Weights of a small transformer language model.
Size: 9 layers, width 320, 5 heads of 64, MLP 1280 GELU, vocabulary 8192, 14M parameters.
Architecture: LayerNorm after each residual sum, learned positions, biases, tied embeddings.
Training: a variant of Muon for these matrices, 312M tokens, 4986 steps.
MLP neurons of a small language model. Each row is named by its layer, matrix (up: input weights) and neuron, and shows model dimensions 96-223. Each number is 500 + 40 x the weight over its row's rms, rounded and kept within 0 to 999. Numbers have three digits each.
After each neuron's rows, "fires on" lists the tokens most often at its 100 highest values on Wikipedia text that the model never trained on.

L2.up771:520490511528458535559398560492569528396525440595542438501475541512412459413556490495577484475493551515478472533487504475466471489451495548493438536556489507474471517552518486397571447456450583522457496486530466470581569552518449556515470513459514501481525519551586462514540534480504517559569512516506436474450521453475506569444565494525496541488457539457562420472520534523479501561536
fires on: "s", "ch", "st"

L4.up1204:405515472563452522506503450484471449518535485480472529558474509509418508467511455512573477569538458508532503523434435522482497472472536440511542498495525484616517458534505478499410494493493510483461543456555517421451511497552523530537562505499508518531506506554459516452460506491517470499505519497491521502542459534571492461476534465470473515447472432523503462535468506419474482492542
fires on: "-", "aha", " decision", "ano", "onso"

L2.up1065:586492469610528508484475556472454525536546539513497513424551486483431508553499521495490466519480561503514483554449462502443429518436537452519450440537434470496504495431534480548458544533488424456474549465508450458548496501515474514533519520513497496435518545473453585453457460584529517472499520504534475482486481443557480580464497514444470496469485456513559479497513475502500433445486
fires on: " Le", " du", " arch", " Grand", " Louis", " Charles"

L4.up1236:513469482516477464520451530486518456467548513584522536530519556484535475477449538524544530493472460492541522517517537511492462511465494455525462455486529542509532470511545462426468535541561549505491428432480538484508474548479593506485408498414447576523510511504439547532533468542526545528530460451497520477480444550531541471475560461458526556564493477581503419492435464567464416561471
fires on: " at", " of", " Hen", "-", "for"

L4.up11:464491484495470548531465574559543529503469501479485507530475583530473478506553506454535437585490488504448532477396523445542482522489473510446545495476469562529448479500496421449548495493570517557514560501535500541574512479531543532531494533477513555514485524525561523498534517459489472513472541525472580410440502505466507461432481480581490499489474550521522451420465548549559515471534
fires on: " that", "s", "a", " album", ",", "o"

L4.up721:444529524534466514471578455537487417444491523528397525488478458505530466521489505448506551540526571545509517541465501542493420502549472503541473503454571515614467470544514473540492555509483535472469468510574540498476457587560594517502541563518470483434545469515510576539525496488434479475506527498524506482505508535534580509494514451420561513470504496468473515469514445536432489447408
fires on: "mo", "do", "no", "ma", "so", " Mario"

L2.up837:428442464501470541450484468554522484474495481448486486425473468558467538409435493442470544463433501560536536512489554456444546479617531448521531479511505513576443577472463470490490528516591498506492474621498512530543445476479532628489534525461451502536536447517494555473458460443467527467534544465504404495478527524489514534457554425515429508533492497453510501474560511483516500557562
fires on: "ing", " against", " between", " with", " among", " Saint"

L2.up669:476551454488442473500498473475496460435488526533465505463463547558443565501599510491521504486482552407537403562524485535446420511496486514441603482478579496498446530460518579520536451525520489540508512480454378451506416474540514543505511548496464485516466490502536438511533502537572502547525506522493416480457480496410495454519465529485524531512494457446467498525551543532525481417437
fires on: " Cor", " C", " Or", " equ", "E", " est"

L2.up240:478393501437497548616486458444484607534550464525506503463490468527504500536519443504557501492436529508555486551494554466514483498526422449536571479483554525525538468497560521533485502519489437492519518495517441483519539535516540495481524445447510533515494525530496462586512512494532540476481443478488501495433447500543461445537549493494467578562483499489468524463476462447536520446522
fires on: "h", "ip", "th", " medal"

L2.up16:482562497505496521558450499510427470514526527433530544490521513545551422434474511452483465436470509583478505463488489488569564513473507479508474493472435461536589528428530469447549449538485478455522511419494489472524498537532468550499425448558455439525416444490495451454555526515485468465527535498463498453579467390437480506522447488497489518502561547458451482512510489505534532493467
fires on: "imi", "ini", "uli", "ili", "our"

L2.up675:501420519550576560504496491492459464492471443462491569516522451472477406483518499492485516498513464499504497502521478498485485523483470562559495509526487501515609516543455525502524422515494535520542535481472473548544513528582470524473410544478532454538506496492539521466464547474538460488564521456550437477537471482560528499505524521425460540614475501506574484552495504534466457480556
fires on: " where", "ros", "ras", " Ein", " terms"

L2.up108:534533521463480474487521496439510480523520525442476497605538467459487463519550466467523577473542602510481459430578475493471443515536473526417482491509446533514488590484483477440454545476474485452571661545485508520547570454509567561526517485482478457402435493498513502495514470470579510414514455551595490465490471503517489542497480432533475464520506524459467493473431504523428614534445
fires on: "ted", "red", " released", " formed"

L4.up669:520437465536535550557496497501507596544560533430521477525449491543440524503554464521464534484515447421475561532471526497520535498443466567539508498508548534482431525499531540535482463494542473542497483471529480508490473507466474527479506455457473495593497524497536505513558484481449451544488469499532484484451466547536535534463487532499503531566494572452478428516542509476473512426435
fires on: " to"

L4.up988:557528496499519474526494536486472571526465555571501483522544519466495485520516485472460518516476475546510477494527508480503592489432468601476460538520459418604521548592426481471540546515537522505476501413460437550477508493469496457480471451499540554548486579513485428484473501509449521477491500478480547480503438530548463517515506428483558514538478549505516485512504521489575510468531
fires on: "\"", " season", " race"

L2.up229:536451463520487493504445534485579505451428508536541511487436469504517473467485471517562424512506520569522473572530500540525481461503564505491520415546460484452467485581502533436550555492461507540497485417511474499495470436473523521512458489444486483556499512516543447565550497573508528496537476448537544491516519513562472576496497459504521517518501566560471486491541426555541495607497
fires on: "'"

L2.up282:486553496560501445465535503528438536469469462472511580468455467608430504514475512460506565487464475483422588516449542414457480479435529532468522493492454431531532538459492505586488531509553511488496514563489473519503493561470496575467583556464479568498481499531540486502461539452480465479466473451551498559513530498508509450512483435431470491503549534486428465494462517448525546501537
fires on: "en", " B", " A", "A", " Coast", " US"

L2.up312:484470502445488508491505586544500448489519422442452420532510549557524453438511515536476551586441478453541513536456504480421566542497517520517580569451561531523455562583472495470476477530506515500471548516467463504464450514509495574504443489489501432452490533503454533463565553511490515510539454496493454413544424436499472452482597418517516469538493477484493558407578520488505524496534
fires on: " between", " into", " based", " throughout", " =", " among"

L2.up291:556502538500539461482529511439468511481521534500531492545503491549523477445544485465523517392449536491495477451501572457468419480499528496480471533510526425527497540463562584492468425505503465528511448437497525453590514500573552543504516536540541489518497378489502473537496458543575546480495479533549481554547431498483499546566513549572546550510513513514426501457516549512489426491458
fires on: "ti", " Cor", " Av", " C", " prot", " J"

L4.up657:533542510527523498511463536515449466513473561519447507404543466518509467490483506447432408481482525462490502568434486507484491483503469514511448538530492472559482524570455528516451463502560442519540522392536581507554485500487526421473559495468566485437494515495496488415462487520442429517490465458520491462467488501539456472492458424545479528524509470484549469395463462602574503473483
fires on: " Lake", " tour", " St", "qu", " season", " Dam"

L2.up273:427531468550514508472538443518553495527495436573523549534495498432412504464428513553514486551482536498510583520429521535479528495583529526409479527497503519503505497538516472457479552475460508478591499459461472495525471530513490517461544511489479414486451422453522538469397456506483477493554390449521489443565520481475509538511508504494482465522484518482561519510421482517514469428517
fires on: "lu", "over", " ran", "une", " came", "["

L2.up1016:500517505548458436514502547485506494478511417557516529488482484463469490501519484586573545448506586515479434509449531551493463522535438504509496518545497497510491508520459507559467526513555460505460542571544475534535483516516523498596480493520516462539474427475451434553472472402565561462510487470541544530538488516510533530521516584484524514498461466552506592551458501505538507476583
fires on: "lit", "ar", "l", "mir", "lt"

L2.up864:497473580458508494548445413505511508511513462479435493568515518518505480438413393476539510523529497497490423519484516403543504492512524548551489520534472533457507548506450418506506494432466495501477453536522505577507524517454583503426499483488513539550513493478519550520522530460558501435478442505549529573523472539541487463554486496517541509467523469560492524544488448547533421449568
fires on: " one", " matter", " say", " ed", " degree", " figure"

L4.up1043:488463458603466492508527534437466483442486453471460533530537503477461475445448453523496563519495460489486453454549532411532500527445513522497515474539530490566518571480542478531473462478519558508544508467506467595502499522471479531484495525452511513550517479552578489529476481553469482531589504465482504534462350483502481558465533530466543536507447548554498514461428448578507451466580
fires on: " in", " the", " th", " ext", " Th", " ch"

L2.up514:479463424505508508458455508488495469589489407532528483498510539491542414494518532450547521547497474474510552560471528509471466576472467510452526484514529512553445511509441458507542510530525505480475507517537527514514509560518488484565543507441485425507463559488544525534530494573457586536494434505535484491555583493490541497530552504515514425460480476512467531544547518449530479445445
fires on: "\n\n", " in", " served", " Website", " Const"

L2.up101:555552582591492493500577480457415472448599538424518482548497490474519516532571495522554598543506471499458526433530542479567472543439542454552586475470518491517563459551551531547504493505500474516515485492497566532529532543437491461514560517573529433524507449537480517467529450535449447499490480521484356541440504532556501507436519503484464494483459493502520546479518494492485544543430
fires on: "oth", " Bou", "gh", " London", "hing", " Fab"

L2.up691:495494512452447522431494464494604515527517501502436462591471483510526538459493520427441507487508548540486490421511500574478493497577513482453507497560472518477445484530477511441559568443475495514463570554510586523475518461458480471551522522456524475489481549504543429512496493476452456522489492459582489489573509515488480444462554508513514509574527456506506530529469533416512521549517
fires on: "ed", " returned", " released", " formed", " produced", " removed"

L4.up640:505549423545541409531457502490480497396517589488533467435468543446537459509486501512517489561521522512544456533526545481473472532473504502414453424429450498574433499506522568593497495495464517566529508472594478523494502464520516545546521518523504419452434499521483450534483433554480469482481493441567513437542509517500514499440460505476532477530493513451529476456508470507474524525436
fires on: "'", "’", "/", ":", " pain"

L4.up298:551473447571499489500514448599505490509487501524464476422440437447492511566461431454498588543550502473523514583477480521515489467434535541579560484515465459529434542504498516497489485471550441565494464491524446455462501421527424515548491506399529510482456504454488534526486491506511470445528429491470523417544537494454477466410533506585502501467440490543496510507471515491500506599557
fires on: " \"", "iev", " Website", " www", "=", " rem"

L2.up542:466566502549475475529483558539475435496457528506446501450454534483552535472454454446521468509473509458507510478468497503545470505555519516543502473531505583526481552454448515540501537440496459476480487496486493540523577464525497432487473534489585518558458606486492482486516533546507477472476467501472502518483500544463466532577530493550532486436464456521511468506505537514466488426540
fires on: " Washington", "76", " Tokyo", "86", "81", "abe"

L4.up989:512544508463490563504529496515509506530483507532538447547514497523431528444432567460508422537394577531519523436494539501517524537517509459550460503446451423509463506454519420490577509543503510484511525534517486403571467508557501417499531496501445600444554570558533500528458508509504479491518519484556406563498493561500507502494505506531519466507509565542526505541494405474547580482537
fires on: ","

L4.up268:467558538559519443472439534495498466550490559482513539513446511506409510558493550443507495621481443484456526570481475573453500445462520467469445453469377498528537587511531538495479461559504464418481510486484528592575491474578420499476525518557514454509505413444519569524494455452529473501521480499414471477488521475512522512542461527493511488478471477516436521548508532468479491471486
fires on: " Le", " des", " de", " lo", " du", " di"

L2.up419:465488520451513463537442488559535620529546517439456511426489547510529587452558439570432504469492552453431472520525579495465529534481477560477549487456529508464461492535446488550513514501545499549460423474459508433539497431465494518401555468503577536531461527497480466537554532556455510526482466471543484548474551468476512470473482471487452563490503509490504491468518467452488508460523
fires on: ";", " to", " include", " ;", " and", " –"

L2.up870:514534483509536433476485482540491529527511512465546512510579471570466473518499540551427490485484607579505514469551463497504538456440538473545467441458539547516564436501394502540542513491448552437469449522535532520443528470470478510538537476563488535543546517473442459497524501482406537424579519507539573491523470436459488484489510531448431505516518448459491504503393452494512546492517
fires on: " born", " however", " based", "elected", "hip", " City"

L4.up1125:502519492503471537496546483486495513456512492483545483550550418541437498535562481493447544471495568565508506516443467435503488435458433532499505519539447499559489499428550576477483444580496460568543462481495540526516468539460490489460475526550508604571558532511526496515441500458559490456560542468481442486493399467526487519503499544501465519556528491428555461523504516552539461432556
fires on: " to", " th", " Th", " It"

L2.up54:418505486530525469553463542477490477467561533519507501451449515501490536495541487421493486518445493554422468545501502493481566540440512499456488499496518473522554511483482520514471473512529533549540537450479552560534500467457515541481558491481548597503616443495452524465451484474532535500409494543446506505533484511514530600546473481522495492510519490431523460494580516416503499554437
fires on: "lt", "ș", "ven", "ss", "nd", "ld"

L4.up135:507452445504604455495519557578528590479511514506427522508466531473477473419488516484470409463416534443539471467520497534471431488471559511471489461465510452492484536530459513462569506478505472490546564469558446510499531484568517441470504464521479520422508514539459460502508508526569507484519511496435521520448576477562524534503547427505523524503522495490534515453503445416519529542502
fires on: ",", " I"

L2.up172:502509521441546566545507508461517551535498543465513540544488521487509436528541545492466435503459491492484529503538588482552492495572537450513519520500475509422452503491526499475534508486496496557512470529470460419565539523524458512428509498491462442580545511530526484518524474532445472624456524482563524459466494482515438490469490563512495404519492488479545493531542435483554516526505
fires on: ","

L2.up1101:479521437490445489522460512417531426549464544514461525553488487532459509518551477503460472510506522526505495487467536523437494414524493565586436530480455495557495492469458540507547490427453582451463525466523513546585458516519460498537498566504524486565526525485481447583527507507541446526549495515404478450516533507488537514533522524582488483504448486512483516506515492486446503491436
fires on: "\"", " protect", "app", "23", " back", " home"